Weights of a small transformer language model.
Size: 12 layers, MLP 704 SwiGLU, 13.1M parameters.
MLP neurons of a small language model. Each row is named by its layer, matrix (gate and up: input weights; down: output weights) and neuron, and shows model dimensions 0-255. Each number is 500 + 40 x the weight over its row's rms, rounded and kept within 0 to 999. Numbers have three digits each. A neuron's up and down rows have the sign that makes its largest values positive.
Before each neuron's rows, "fires in" lists the words (lower case) most often at its 100 highest values on Wikipedia text that the model never trained on. A number after a token or word is its count.

fires in: "it" 38, "guna" 5, "siberian" 4, "its" 4, "this" 4
L4.gate304:424453563583580486499492463526534547530486558483519468559446507493430520514504493490496460458521521519458587520479467488485493518422567496546482521573426526513522474509449450447527474479482461576530477524497442555535512440453466442482513452532568558484426470537450453447448507550549519496499431510509568461516490514478520484480456538523507480474490542503503511530544457526466475504565554523521500473515523492505501454454493546504546488496448421570449484467470494503566516505471526497442538473519451468532464504498513572517534469534539512427447493482508539468415504447523516510523503486463542521490542492515516545504532611532519518534487576514430432528544534531462500513555461520476495489521559556469560581384466580566584520499623452506531478478464510508531525505524553
L4.up304:457498422487510525533465486405471474555443483421486490469521476471491515464542449542483495528504507495504523541518466471475468472497500514539506455463494475510528468438489502444461526491486521538516497510489382516527472502429468502533514502481522559428485553572528514501526464414493513515460478476510439428530465525457521512453495611426435432493554460549606457447533549470452470497454564491537494497445563551500525579540528524518480491498501521481454506541493461489508550532504525525486502476488446562526449516485460445528483484547529513537405581457466439562409497564480547482534532463538495521471490475585495433455425496482493511578545566484436454494462531518446511492514496519474426400519510503532506465498477515528535519464527573561476432474525413478464543500454523
L4.down304:535472496476492479541550584485448533516509504497470414465478488587508518385496500573433466529538604546481541497496433536555476546465553461548466464484465551473465530551463478508464546518457477516500526575479461521460461541509456453448552523522530542542512503534530515501480572532565546540512472543529506475493392482412498556534506527476533470514539510465504565496436580453451490573480557447462506544531427559512437460476418535497490460551437436504508521510542479492540542515511485450494527464496434572521489547465496511474479479543531518531472508464424503509484502513545541510549469466549549525468547511561433522470498493461495493506482531515486494513475550546498506496569416519484484524424579483544546502515513549497511500550478548507476418428458447471521561546521555

fires in: "was" 43, "is" 34, "grew" 5, "finished" 4
L2.gate389:505485472556514462531415444505561451535432467506411489516444444428506471521459501556471474510481472544406452523592547477463471494506485506470522503548464493432484489488468494542520527477494492438486504472518533475519519476544500466526516510492513543441553420490549472538438539503531448503512456474509502567525484449533552464471505457572506555507437437489492569501464526545562484544501575517499524402469494466519520558481543498529452522498503519426490424465547554434428524543410458513461439430512451515542461540532534549462483479489482492511498542413515487528490460512451450450519549590494508518524463488487500479533531522483512501508484509455601451489431459532542476542534556500464558456460491524551453487493451593496485599499485514500531541433529537482467449547571482
L2.up389:495473487492459483521510448445491511478530493421510507487508486542435547551487528450488476558482464546481481531561479555579469557493518450540477529450510508506469418436495540644529464477470558563470537554518532517503480460510543431470504533503543527569499455515521494429482562572449475505536527566517502481425573474540540517423414502517548484454467494544565404560491509499483552530466508493491511454555542526498576581514524537502481462515556511486493517527437458508467505552560498548437501507495481516533461528524523490477523509432486459473543572434492444485449547550444502494430571441526553503446530545489534515489455533462525495543481524577490461502434482535507574447475543545459476540435461481435530486473513453511484483461541596542478503483506502434522481515496524
L2.down389:488526474497536539536501547500541522536543501472389544537511484453415481542490554481455482513482514413498499559586496496571506528504480513501475499491419451521457494487489493561513489532470493565499605529506481600496486465528586441571430494541497526534521425472546455422535614547483509505476469545566456486528516486451481485397451429509602471483487493503556482528481498531558510583526548500463474410553460485457523567440462535502461504485589535466440509496552421452518502546570480514493497434483493525573546481519496485523515501466490489460520596484523483491443576561468487526455522557494490547523480512546517478398468520460506509492485493483509557476467557507524532492493498470497476545516487516436526504458470482466476574521546512493521514477507522468497501534491497

fires in: "at" 31, "from" 16, "in" 16, "of" 13, "on" 4
L9.gate381:504494512512548541535526516463523536447457456445516554494499512523522497560434499472517504495558523484429497468514522467478470461437561479432454493512568535556418473559491442504528554482497444485455453481517448545513555474493460510553459405453527519521491510510413521510513556452441502460562521454500534542504588469533471523550479485526510538514424503517558535433495488507486497565550478508452500465440473539495460473468575558543461527490491511477522482515570459496485472471531474580472493537469431512458543494556533515485443479545520574513519492555488474490504448568524526517494486387524529482504487588380451507456524460564504536482487546504507542553382589542505470439443538518499455477475522403487517519577513530464496555543474489481557497496523485489551454447501522
L9.up381:541502541506533453556509530450550515552556527519499501563502443489459506452496531449520502549458485487552464538517454549426528514537493475493472485555578390527461475536534452527461579445537465533536453455475490460477511446516447502471503488592457529462553521508506446496541457469505480486482526517496480514491514496543522469499529531491487459430529590533541457442535576500475515482506522529460500446504453608527605508440463486599450535435396430494489514449523512546529472524492566442512545494499513534434443562452457556543439457509553458495466478486587484476510515531485524446505455539427518563486555487452537522461482462482486472526443479523583524495482538563462519521520589507509494435511536495462426485455502546433500526505483502488507447476440489517511446529505483
L9.down381:489502484517516483504583504424505505508471542535485433451528473455445490467531460532548545596530470547521537482478482548507475507523447497490465478466567480506532475549512528543526511513516480496479461457507487456597429492487431495420494466523458479448477496495545478459529467573480446473442634486431569523524591562564565499518435524476471431534483521463571552499553495530503546516480530529513491503536506440462572584493509477487425477516493565521560505461541521491508569522519528502525522570500512582551474503488520537498499478534492558517491539477501536515459485539455514555413562422496471530538530418570510472509503556520472552515581487517519502515482535540575525490593522577417520530413453488545504527491533514538449544458515495463537453513485502519491536531505489

fires in: "of" 35, "two" 11, "several" 8, "three" 8, "six" 5, "four" 5
L7.gate136:513505532454521458491520540503501537464507484546531507541460599471530534519475531509533524471551544445515460460506565497510503494451519537528529448544567507441461535513541454450561563453423504556483521477424539490535489490497520489432489611512492467477512492534417490478458464486536487506535522483548514523540471458520530452534591543502473491500433489472454514465455473532504511487498479503467481484501535525571541468539485460508493475495569519486505457483539525400442503542503570455495556513515490461506466551505479538508540462506580559508496533488498484514451545510450447482558468518532481515571545561423528519464425526548459444454479496426500545435482447430519570512557477522528540565573524496529428453539509511578569471529558501560478461652535565478475482498532446
L7.up136:501528474488531546493471518595554441497481536452487469467489524510502558490480536460454515490525492470532477542561520522523409503433530457549462468522556567456494530513454466482441519448492525482465481496553546578514540494490558563477454613529606497571525464496435473502493500505503528530501507537473532518499546551436434479515480493492476539478499448417442469500528392464492473522422459527470574423504567451473536517515574526415517476531509468442510433496433464489512465499424520493514433508495462554452481461507439545485406470436491516447524500580500470475462455516535529506508454539510484503533513448497550445517503516594485605487511574513481541458505462508507561531551523517532513541461491571445466475488533499472513501483527447518495548457530576479502514548482498
L7.down136:489486481565500493493431433459483535518510487469506493459447512487526470471515483499467503424446564502416486464493448455461530474486548524459468489471536470459517483531450486507520469532507585512519494520529519457536540532513522461442522487522522528511526557581433457549560490500478472429512439503507490542492536581430529553562538517508508484493514503504545518500447463441539527492488440561429471503477516504545552507516500563533549428461578506511524527465499503505548448526553534509436451561471541470487487521445529513597549487539493447527524481481498507582473508431520471511586475458472555489474555437408464463461410510493458487518523570497442467510451477506489478518541528579539420562405500570514552502570549465455512530524535525572521479443455410478488558544439527

fires in: "her" 17, "his" 13, "apps" 10, "country" 6, "their" 6, "platinum" 5
L4.gate309:460427501471535441543466540540513453507487505484550500552428479549483508575591483403479498585517577552509557529527603475480512469497477470543466452490516514466505548589476474485489503440480467522538513483575529561445443483481410536510558461550498528431517479426464415558556521527426533536475538531520550431529529516456492513484508486516483529471487518491455464481521447513424522511520533494506478554485604529430481448528490479522471527482531542490496447488562490491515456526500546526489507440570453515517482528463498514546471537377465571499448567530490489538517515463532461548528402528479493545540531529517501481423516510546524471489450541423428496505476519450490526485550501524496416482486453512505470442494503479542462532515451481512507561522516461450504501504492577
L4.up309:536498504512490525442569526543514466488520507438597523477512488404481484491573534526444460514455459462476577500536497583539517547505551514541544425585499460507487556542489517510470520455474455497485501491566539558462538525497459478497530501455444535517536531491512539515543544484544482519500465505528513548484547481566412471444443493515641525499565451548548498526488497463514493513502517507503463505530447476545489483547526528536517436466529539526536528495527463497530486545526515487560574506553468457485424452495569468469499427455522525416536495525421510392543476464504480487541459438477558565509480591568507499497547490482536445515440496525512449429480432498504504527526489507499469517543452597477553417512479550502484486444534497546538489481498468434495450571536472
L4.down309:546533496541457549438488469545499528469456464473502539506471589510537511496579499517471427527466506508490508566554544520509489486570475572521533437449539469511525490450467529456424529474499403513462497469578428547434495490565513531554585548508471485482514535543452507487493551402518546463503511500498550472477506488475482542509497523549574456439598540492504430513537486427570538449516529494453455565527521531485500496477504532544570419530470624499561438497507498501466449504531440524475471482467520449514471572531521424510523471458499487418490480582538504502490463486457495477456519515511548569509487474448451506529509503528495464501460463576552528539503478529483566507513435468512414482455468525503488457495508469579526499513589520525516560490535517550542552503533478

fires in: "his" 28, "their" 18, "ferencváros" 5, "outstanding" 4, "real" 4
L4.gate642:473441470495490499467521543456460558476525478504484514511478509493531454514451569524498464549504523514504510561553589463477532460524466487523541442545513484482465547471458481494540499497493417440421490493483476519506555462487515523497533508467577550564540542495553446568493441513540495489506525545437526465494500569511476579522500465531552522468514516497464533621503490547450488538564491571408503536480410555424524461519515450568441540406473480491505483515527557462469446463451438430482585463523511482441519580515551449518504482540475515519503481434496547481487535457488489497525545495458512480549542555526524487561512501516441505530527487494479500547573481566511565528524546499460471500449524474494505494534528478484515479606497460507592616562539462461524450484413500
L4.up642:481462493512483470492459410481416467565429490463543476559463506537494479443457489552418454576458541518474504484537480514500512428487539476436541526503525529438483545510579479428458459540460474433515434472566524544447483520524457488513482424535517519533522528462480493541509460487545449506491487463428453507522516490543465549522458514517486553508531512527518523557567469465428529498509618480469512464456387507519464486472522462458471458480450512494534473554521491458529494499459460442469537437547472484484595501563581465486506430515500589512509470533451491482482469499500526434550519520488501553513522554433487479482546535483434498498562443501491493527555486477481526548506490580565520502461512526482516431502477443509439596583537420449517491500520499538578527466509517
L4.down642:468505473533530511429491418508504505513448502453511496493506438555500490518534496527507500467499548457501515496499468544449527517484506529488494512503532515541452506463442535462472437535597461461526507508497496528501552526431518440531544368510528511493499492533594503472555514566571484520498486517464468464486549496527463472488550528535600531502557475532546466487545471491549521471511574509475549493476578467537510557506523523487483507489469547521566475527480469487460605461475466444437576516449492456484498551527528509562472532455507566518508450525555539492484482552428516494487537518487558568562522549536398482392550531611427430489436439470547457466492552422472517528497500499469460511503520479510491482501490503556461526547511476496454477514512531556568585550414548

fires in: "it" 38, "this" 32, "there" 7, "that" 4, "item" 4
L2.gate567:485489458499548495503522404461475541481541526462493467450497504492563482495473488500503437486422527531501551495559485508491480469465467518509551480481546533520448517533498487491442504487511585546483518480460497502516499505452510481462471538505520517478540546534463503436514503464505516512507525527525532512481486532463476512443558493523470517525436560439476440507528526507547531463492520540530470520550502471596420454507397538510569560530532419457486438473505440503546476570484429494474458440533489479466481571517557528490527518548503501446567451513470593498482521540515470499433482478526412461499453475476484453529591471460540446500450536545524503468490513539440455558505475460500498509500507321483538567361447474442487530544502529560531569532528561492529528474439459
L2.up567:485472452547475459488509501461480506526489497524464486497552583493522522420518517493448505551469538512507495456516495509472487452486555469573567476502514556491586520468610496447532530469473426534515519521593499554536502538460521493530433534505471505516547509440514540519440462505534433505510485474498429465496542570483470513448483502534462491445551488487544567486507488531510505488479559526507551410483544512446506464475546467395435496455564432509526584504523572480537462425483541522439544446474545505538454518471464511520501481477483492526432504479432529473536469499546505474599530467439534504541503562464453533540518460437509451543508475470466534505449496548528592482510503524558531477485505559459496551522540487431505524481588534408446414530411512497572495477535484
L2.down567:393553498533487426485485479460447513492480493473529449534488472454632550499553536503411501504516515596470539471484474510479504558465544432585470472466487518486564490542609484487445541489464545494472511479472456586514494463470553471520502519451497501558526463468488505463488468464548518502519471545523510498536523439501473496524499544564477529426476454555517500424544465490452559541498584421544512464512570538552524404505422502500475578539551464509465540539475439520485527484468504478525457491463484503508519489527527497522535496422486532587494528496526506491526438498519497530488512468445502470441600513510510537499483414501400446506539473445466501549547500549459467471491546530538490477553462490444507539533491529454434554511508474480471459544410534496486561498496467

fires in: "some" 26, "most" 15, "all" 9, "many" 5, "other" 5, "conus" 5
L7.gate478:503519554433507502414522500496470461475504558449465502476476533465463448535484484513555496522444487486422577495502524480476515619483425475511481429448490505538483469517461510532513521526502460521554504489471516512618503407538452473479509519551479521548514392544450466544406474476571481531534479527473491500520495523552541450487507485446493482492534498496428546542549433447551486562456467513510546480513463496536458542469495464466506490509530442454542557475462521524496529485546545493500457472481455521534504526510465507429547457590498516558467380430542476511511455420545438553504504505493480498481580559424522529533551507485519503521480484447484482516506487476495405486533546469496440540500505471493342541492525509568453516491571530501444503518521455503502494528507519
L7.up478:572542476420530439485498537507461531541565530500536597520482464493482525545546551457520481497515489465565520450501497484438455530457474506555500492505484528440518510517433484533507435516456602529529437521456534488540493510538485518544534477510524507485498525527545497484435429538366503475530541449579485499480485522508557410476452569506539518464526511501460507495519421568536382532500521473487515414539493500516462478512527443497490456502497583591525548492466501551484494468554484498515555406467505516518507548486516493456515482514575538459488497528554490491511500538390479466494463526469492530498553468462534532465491486551438522554452540445530519515450492513479436487525498517506474403507473508554574579490537487504600539526512412539524450495500517452459494526447509
L7.down478:505483553456477544471466533557508508464517497474448563394472468520465541575521499540461484466399486501476455466512497546438435468561514607475483504520545516563499391505434541469473550517461570539446519439557516529525522454487518521476417538516479495520490517499531551498515489466465471593523482458555499472533475478450487535439537533514477554446473522508440516535547490470472458434466482489493510464588519511500536458488495567481521512572502505520517543457489514479498555489566561464515549534524435466537476510482535536502554504502520549588504539515517539525420510511496460589464481517466434541519526464459453493577527516514537487468489446395501472488459498494475520578503438431582478482519565560510567489494500441464569502497599524547490502479461524514522490549480510

fires in: "at" 46, "in" 25, "visited" 4
L4.gate655:504495528565525525543510482480490498523458550442446561587585499449500487502485475487537459489513546467504536549488471437482444450507491467503501439470594513544437470509501502501510565556509395592452582456559446418447461525455496482506514506491468498463529522536465523527545529439502455530559494441419530480471488519503476539502547466459499601469505596522502506512477559525536507513488518494483405520506479507505462458489544506505515571450500485492545440540553532466470484529449521398522512587523476508456512509489563536473492508499508629548549436493529533527514557466613538569531429495489514451533484497497534455502489464463526486497444508453511505577457498489455484541502517443456442518470499515508490464544529514489520510500515503417572474518480532511429426501515469
L4.up655:512476494504494499551504423515414526525519501472483486445542545491430438453504485560500446538489496458587454537530519432559483575524505559557421591453515510458520546573462474561513520487461481564579499482494449479475488415476542485434566452523580557390516483465513543481538531543501505439494506542502455467501532444485527557544527547505533468500592466519483519498538499500459576503474516510508486452479506520486553534528447489555549504440551483525436541476508545513503519489465489482474444501483544503507545526480531562536504537497522434508462502529462491506467493578500509537478523518465443536479525460546547491552549522442464488500544527543593524472431475495513464471433510431490501510502526490491549593498431450590428492439535467523402490460533509514485495511575502
L4.down655:520497560483512541436514531483529440525539474502534533457495592560508490451501540546482474506522442540529520450596491555537518558451480506538497541517411522490528500458506471482503507428515524485489522470420534512477454550520495480403555476529533464481441435504476571422519512495471541465450441511554485596552487553409538483557473507473507492503471539543504555458450474463486508515523502496505508445528525571487486506492514536527494494437492518572489562481440458501508419518525479452543498463516535479587475498497541559532519507435480470512529652552476494505446485573443538477432539504485534481424503441480440532521533558519516498535461457573552527467532439516535560512517522527426547451570445446540539528513473550539519512468521493546495511509455426516513523471466505

fires in: "of" 42, "those" 6, "several" 4
L8.gate496:523465534479579427429509587523502452535491551454500466491457552511509455511516414456453518496422418472399573458495539560424423537508572494457558488561551547463485590501475515541503546487491448426511482500523536527545463527470486503509450548443527457498499562502475511443567536510423569513462511469567473512504511529489468501529485451492426580506531486456520448449498493538573479515485538459526462454452453466407482578520509459519486550566546535438495492430526467445446529506521513486496436483475524517515528526486440534527478512519493426465479525482529442495429550540522564535527576508466530445558509540465572484519518582524511523540529493479509504490417461525554505486533520493502494461521542468511515528488443475499496462546532520460512517512553536512538467513463467
L8.up496:430491494536566527504526536502448568523461526440450459455455592502461505460571528432493503510496562473459489434491496559486470486499493596554569469500568475469539511564452546571575545487448531461500488490501493559469521519520587591498438590546540509444507528476477482528513437459500513458455483544521445566513530502537357571535511452428516478477499546494496524511550549454471502477442395469523536445462421485448483503468441471467471492546504506495529471545563482519512594507499547487517474485492487497531516480474565471539511477540535466546474441511540431554514541497525473491522538582494511496552492542482548482448452500525525520515545548514462548543484484495533457458480512465491506521518484563420509508479505473456463514463465518507501549429480497506547447478437504
L8.down496:560501505513595505520434491556480568583486462468504533462502536529570494593555462465443497557448468512475509573453473482549443529497488536503464521499538567500489511529496497448498508527501455549538513547489518517527531411506520513525464543518513447589494528550434545566495506467471539533510547520540460461554425476405531584527573473459422471501529483499466584505503392520569530442464517470480560516516499485510486481490530506427499423549473542497572534435510424508521559504554458515482508460450534454460499485499517581527504510548462509452580520530462517507443474529489528563485453471541497503507451516481519568505536540524518495496594494442506498488398465502486482508493583514510497512540526541520477471506515512554518514538447500493506559544498583503575490506560475

fires in: "the" 67, "s" 20, "a" 5
L8.gate462:508443474454515440503515493502430515431521493509465544540473474544543547543501527446437498419419482498430493514471543437516548520509498543508537478562513495489453484507452474514531509468507487464475542565487524482500565510498453500482459435441526509525516470512494459535595506463502446461541450399474503501493529504495446496469445478591518520512454444558594428487456526539479536525458526463446519484515555525513482445540584493510440432452539550570502472465503439426559492541494497478490507478506489427500476546493452485484488540470454421540531431530490438550420499535414551554527541460496514468497527463510521528468483505481436471485438464498480477506457491522541493554540516443496447490474492504557549543473504565534479505529467438517517592563631507484453421494529513
L8.up462:551510527591488586496539495496552469526498423491478485394554501470530502424456552530498530500506541513494514451459502521538504472485541491556571468561478465505517510533495507434519534516516546475427484557514487511480549436492505529566464598490492463476539412490503440576456488502521514464533556548491489529534559500446489484485458432511546566483542514476495492509464494387556526466539430479516498501503481488503502562473491461519474492495392558468549484504518483502511493505541512585494470437477530564497575480516448588532509461518548522497569486471547577472509519459487523480548525420451586580516502517527444474575490538483519486468503503471482483450488522467509545548511426523506557511463564551522507487582502411541490403492500446488443549510530529553482539468466501
L8.down462:505505468550446404515531484433510530482541557484459533569469501591503520578476540458421572484547510600416488431548515452473553485441541429485487431519446645514517487537443500512520497467549449523505490451530482502478495492514443534472567431466446468529517567506505561527460555461454491525478495532500545534475516471561432450538538493469510474506466530533533491536514535464504523437452484478507512487512527490499438462485540521499456511511467475464520473453529484519414492481496477487528506528534474497457517497462493468466499450446540547525531479514509550509469539470468452469505521483558580484512483447524450507453406575571469467474479488427484532484489477488498540493480629527454481483477478513463486495442571520427506528449394554483558527526485462528485555499509525

fires in: "in" 26, "at" 16, "with" 15, "to" 7, "of" 7, "from" 6
L7.gate690:558456508455493497475539517499526551483514449543531482485511494482505484441411457518404511506494534475530565494441532468555424444495498393492519545561516539506491537572467514475562543566605516483517495543519445516561556530456530569488546530509567582521501502557482432565551480464487533550480589490561461481453536511531538479460461535442430479497486488594503496531529480553545544499448455508518448500541522446497549496524527513455524439501539518483493475480429490557398476499543429486506484481448507559443539543502563468438486496535558539521519483502453404564505478452472467507450570489515487439415514511519510516538507451546542528487496535488490480466528505505477503471473544525530453560421522506518487492521448565539504497571512552512511470553507550525540531517550488
L7.up690:467456487594527467482574517507442518489410574505540469514495509500502485456571449529470462451439511429510492529556529519567531470485541493468550520477565518519482472497566526517533527573508530465488502494521556539496538452577436511493526431540505505496523510472490500423570444517465565570500542437552513451471520467578480534530563565512475531540414413503494458522544494540500483550511565496521498515548445541489501509490435528520507449427477537461488534554412492542510521509468534540508547535466507510491526550498498531541486549515554572471506526490527537476556477517407464539466524546456458492443519531517468561522474508511540508476506467560541456516481494557528524487521539495521489497616494462396579480481418537493489526407561472515497502475436557529499445503453454
L7.down690:516473506549554496440491527526499432501429521532565468398530518479521506547479482507464562473529556461513486395494438449471490480482504547506486553516601524470553507538496502476574481512523574523531530522463482490552546466528477458424514520454503526449551552490511418490507467444507539422486569509471536581513596515529448508474496494527440477489494437545463547431481501557506519556503499476486562533523477442564493430497480479465453508450480540474466481532496466483491469470465505528522509531466481486552526479488462491516548466462456552509544458474527531529509525524523457441480510467448458520486456481488514539506461481501488529504524511291599549518513477500459440480553512582415512500479493490559462483512455564486494501502489457555517477437497438473543460507535450

fires in: "a" 42, "was" 10
L8.gate7:534516514402459493585509456554508564530512418446515493544539469474548503474519473439459593508576520562464476489517589539515504493527514479532513553602507545498505474533510420499516476490485535563461541515561460470497526471519473533507456481580500538469487499463553538498466542516543479499562439487517448452474477516485485519568515513532529502560446464494521521485439459473490523484495464515523538488450515546488394474504548426470451532527563502502512478467427561485573507506438504516568461531519527522539477493473554505532517420437572466438542491543469517502516490491498560518488516503494536486512440503449504464492458497415528517489516510521527504507494544588514523584509562485497494479507555543489410411527525570538413420440471489464575522532460512440476508546511419
L8.up7:562481532482473523552438535457525532533475515459485477575555509525509523498474475436528532546499539425504498529477445500537492505527468499527484472498559464542491476532503483470530446435502548529460493529524470454434474481463473578530451458464503582521540510406544415566481480578529519453514448514526494483495488461486536479540476438479487488496408536483484531473522524460471535462555512535526529532471524515519487502533487536451469496563438489509506562433468526572564540487569520508466478517493538437530505597489566432560412547482507501436503507498522545547566517492518468478532469442506541432509442458526481501518493451471542554526543569538430486506453492550481595466551484454469569550420525529504452476528453437547448463438449408509563594509530513487525471488471492
L8.down7:448538519494474447406550548478550474475497532530437450491486460497431490473440529351478576504446507538481470575536512512519465509545559552503459524453532502452552446446501421514466507529517570528524462560549391533486545484500547473380461431549547493461493520579418537575520548449475550480543540519542517475542545493419512498534509510465485481508517547536430469498497556499460409545536479486463462463484511492487534476504475472455515481533526591483488548538475473526470477550462511508486439469539449519508517437482526490563528487483526483480540569483468498440505511505432513489529553467531508475498473456492522475511480502488496497477476517453468552485470468460578561481579568487548494522548481542531465511521532475473466478481432452523507410536546560510515487510503471

fires in: "of" 43, "other" 9, "more" 8
L7.gate49:536525521476569541453457473547469485404454445510535446496412528462477550447561491484446461555466521519537479456542516518483497532504502492500481470525525493543415545503490548467495513444530509577569507608455528494524510513580533504494496556481496547534530456499477522460449531522511464473496519509526496470520497505509494517581535495465436552516591452505505501450534501496578556480491529499488543502454517456447514407436494497515496491509517484447508408524562466457514554436464500531443530490496457497477458503496457563611504470555533508524434571516520458528481487540504472480400519446509597521590542574504579527541470530545459509557518498456481540574453538497539467495531494495511502516504449522491482519575462401465461429540484461496526440537496535534441533531521488
L7.up49:468461487483533488462515484538470482503455528476466506565446488563461456423568480558429495466495492466431473530491496418525491537448489555566546496549492510556536484477507475548492444462519561501538485469525516487555475533503451441469543466474578510498486596465514406561514420523489591493472442556456519496510542458580508583469543542438449548439545380491492499540419529489512457485611441475467474510523461463544496564463531537490504561490509526448467431566533498504466459489446508515510521486447506504491523473544439530480508490436525559505497547526491489470486455556488521521494505553488556442474523480473507546443532545485452502534549471543537530454505523543564461469531508520489568470472503479488540487522505440523508461574522463516527529499591494536430500558484559
L7.down49:505524509553506474490517505514478534523543580483487526430529543461537510492439551447446479445439531465504440475510505488476506543456571487416497496494575530423457465501547460482494512545436445618529536512507512462554524585551499523432476521552478423485529545560529438429498557494508497510458525464522540471453606530467499564486514543530495512493500519495455535523476427558463503483444488422455578552529485461478463451520540485432506494475559493468528480438529474515491475489549515519531413492522524487568537564459531483556516459527432538500525465540527490514454518496556556437374542490481467525490509472473502505509480505556475535481462527460572513521536464583518510490525472460574470482427406539517515543562510453512522466492494455561490529438449501495485537519530487

fires in: "it" 41, "this" 18, "men" 6
L2.gate600:498432512549572448534509478499553474504547540516473543445474561513508514499527524439488509521522494446505455495509550605492479443405445514582568484542432509510449525564515525524544474524504502580472457494562472489600481487453463472441456459443536505463550465518498498486507505511545510527512487459505554480489501537452506534494527524513487452503503540527549443481486563485554472545503533449499464505508462433454408478472506497560471509418601478494493475472527417533642467485494502519517474458521508473522483559530508493430476439518466514503510508487549539483520400496520510538514541450530421570548504490513513475487441526512524479513485430535471538523512593472570496554494493562466482539508520473462509577466448538526523591566490427462530536533474472496463559450554492
L2.up600:425476471465515523489509416518495569507533532404494451518486481560490556546459457484470457510474437550480509500457454469469506467457449446517564419441474523592476460494545375444453530453472435498440452506563479555512603540449517537456476501490438582413538467462467479459476469470533489485520472508506529508591490563478489500451502493445493443461466547467497484445530474498518472415536552551483494547484490526477467495492477476443525476513484505425462501567520483471598515492452529474507591463527437480464526544445550492509466508500458457530511441472525531462529504523539554436477519504489470512488496531456510523529511494449555490575508459528470495526429468527503585499547547521483582529528558479502473505500437498474535522463566478517540519511528499413522546534484508
L2.down600:476520436487482509478522441505432597469492464431515426460478458569478544538511486507462435491481482581485536541445419437458507496502516459518490455485495503588520482528539399437448574436427516496441489478481470560529610511459515510439496488514506570541509527434505470445428492484566542486539457539574527471555523517418512427491485530526497448499475472456500514443511473527509477477499518543472489569513531543491542486547463507383497491541481525451451490551476516456578554508516525471506608499544465458477470520461554449525482548458474449513464443473487538475505532521470544457505481545501507536486508581510488519502536495475521429554506486478487543497434522560480547535537540506552514487541512449467493503561442509451513517501548501511480548435515509434510546575517527

fires in: "of" 46, "at" 15, "on" 8, "was" 8, "the" 5
L9.gate370:587510533501518467475538532523476536463545538535521464498525479537545502480411578463436560493411502527552550459475491487566506493475537529521476449466481477492507513518573559434538466460528529465470500557494449508535582561558506486520504521547525537471517507513454512544454495462504468500549529513454514496532550491529451425532544437452509498540489496561461452501443526452468479534500516578507565521533473602506457451461491475490447487431424448476498479504532520513497519425485491499444555503544580510495489529509511532470503580470484521443486451505437589550537443535473509434504520485476601532519471467537481530526482511479476521508538526608507548574554512541559525491512509483478478566525512509541523475654551484471507505487482515536546534528567443538486509513574439
L9.up370:586541502486471555479496489498547472532493536416493504468611470472483474545441520553477527552480521521551465513508514484550446488508482537459529501447469503479500556490563354553530519506545544503428439498491548482434475487542468444518467453504439562554569546498511375565479543509481488476557517478506485544506557511474503484496431511546520544502517533506543516523497508460497497478491538457432511446493478551554496454506472459546472433484435509503497444494537513455478452452413417549477477552453490481480595566586492466496527597530516547511468520544550507531496524529473509507448474518442512499533494564482479550492533566480493522511506492614504549524465517530546509483448551498437508535425543448527484449553465467483508463504543502515492488517497420489582505482513492
L9.down370:459528548497502477453459505483575510447529580519496431536579533506511423564460443445488422491451530478432496466513503430496469479510509441448468530501439555513526486521527456493544472509504569560585469432471437465515504557559530432458499468496461465549532535534475507555474508508455489438530572433575547424528540482503460550535493539546535542533510512493541429538541556508498501593504511435504479458432534498533494517464539456488512550543480505485491461534422492500420437435490435531469424503499500462415573495530560498436565451421554492501570526482494493485430523479477492485504455531516452504546505456441519482475563477522483479587484518397528504491487444470513515496472478446484515477482491469507592458495481438490525476516481500488490462491533507539509524490530518

fires in: "that" 44, "since" 13, "once" 10, "now" 7, "time" 6
L2.gate674:541495569480462499441473554478510450529507505496537464527517519442620513466456551551518523528490550467546495498501538484501530416474510494610462469514473562487512541452519460519506446541490464476477494482489548421537458557504538530544438441395495459519424519448414473544543504501479484438525536456453564508512469520468540453531537429469497464550460538473462556457516497447602511473531509476505533487563490568517469496495563417529515525482520508462524489483465549477457515471406467511463461441429517508500575462492472447524469467575520517512563464563474535515520471481452525502470488496515502446498494464427476532581504493459513430481466500510526468477499593484511454457575435527442538480497505506573429484449546492497492532587464503484477560489466522483514487468514575
L2.up674:460494549458472513478495518543485498478454522501549511508452482494582512524556476431502504469502531499531479519459521477517528528516507416531475533437514447559487523495592471492548457504447420502483543512484549535483510496487505525489470451471530482479586473444444471523517512541492451413518475496429587494464549590509557453512481481485551522542468562496436507504559519432555495451481495511469468555545429525586500561514474445555558471480515517478518477461452529488472455491454455566428491472480443469477585502531570466571404507482478494517531477536483506471480491529465508514551511527550509422495485498432483484587498535499487481445461485511573541502477578548572460456470449546485505513454447498558463461464498495482510570583427514502580575508421502440475536444497533
L2.down674:544548492511491524529539534524510490513522470513565449509496519569493496518435585483583512538502544538468533455462441458466516573545510565492520499509432519498538524474424554499475478493512524526449495490544434455540457489499458450482596501542478516517460554521544531528596536532443522562498584514508545501511490567480480608488447497569465529467534402496449509475535512539507523469550599464511600430542492439453444518491581469445471502513538496510504467493499418503464524499526484518529497541473499533523456514433497478476518504504458414515458514460527486573554571435514508476443520489520465513536498514543524570474499483518571468564533526465430456397523420488492527503475522498516586487479550557498530469500491492563520465460507527523481499526602520513524542535499513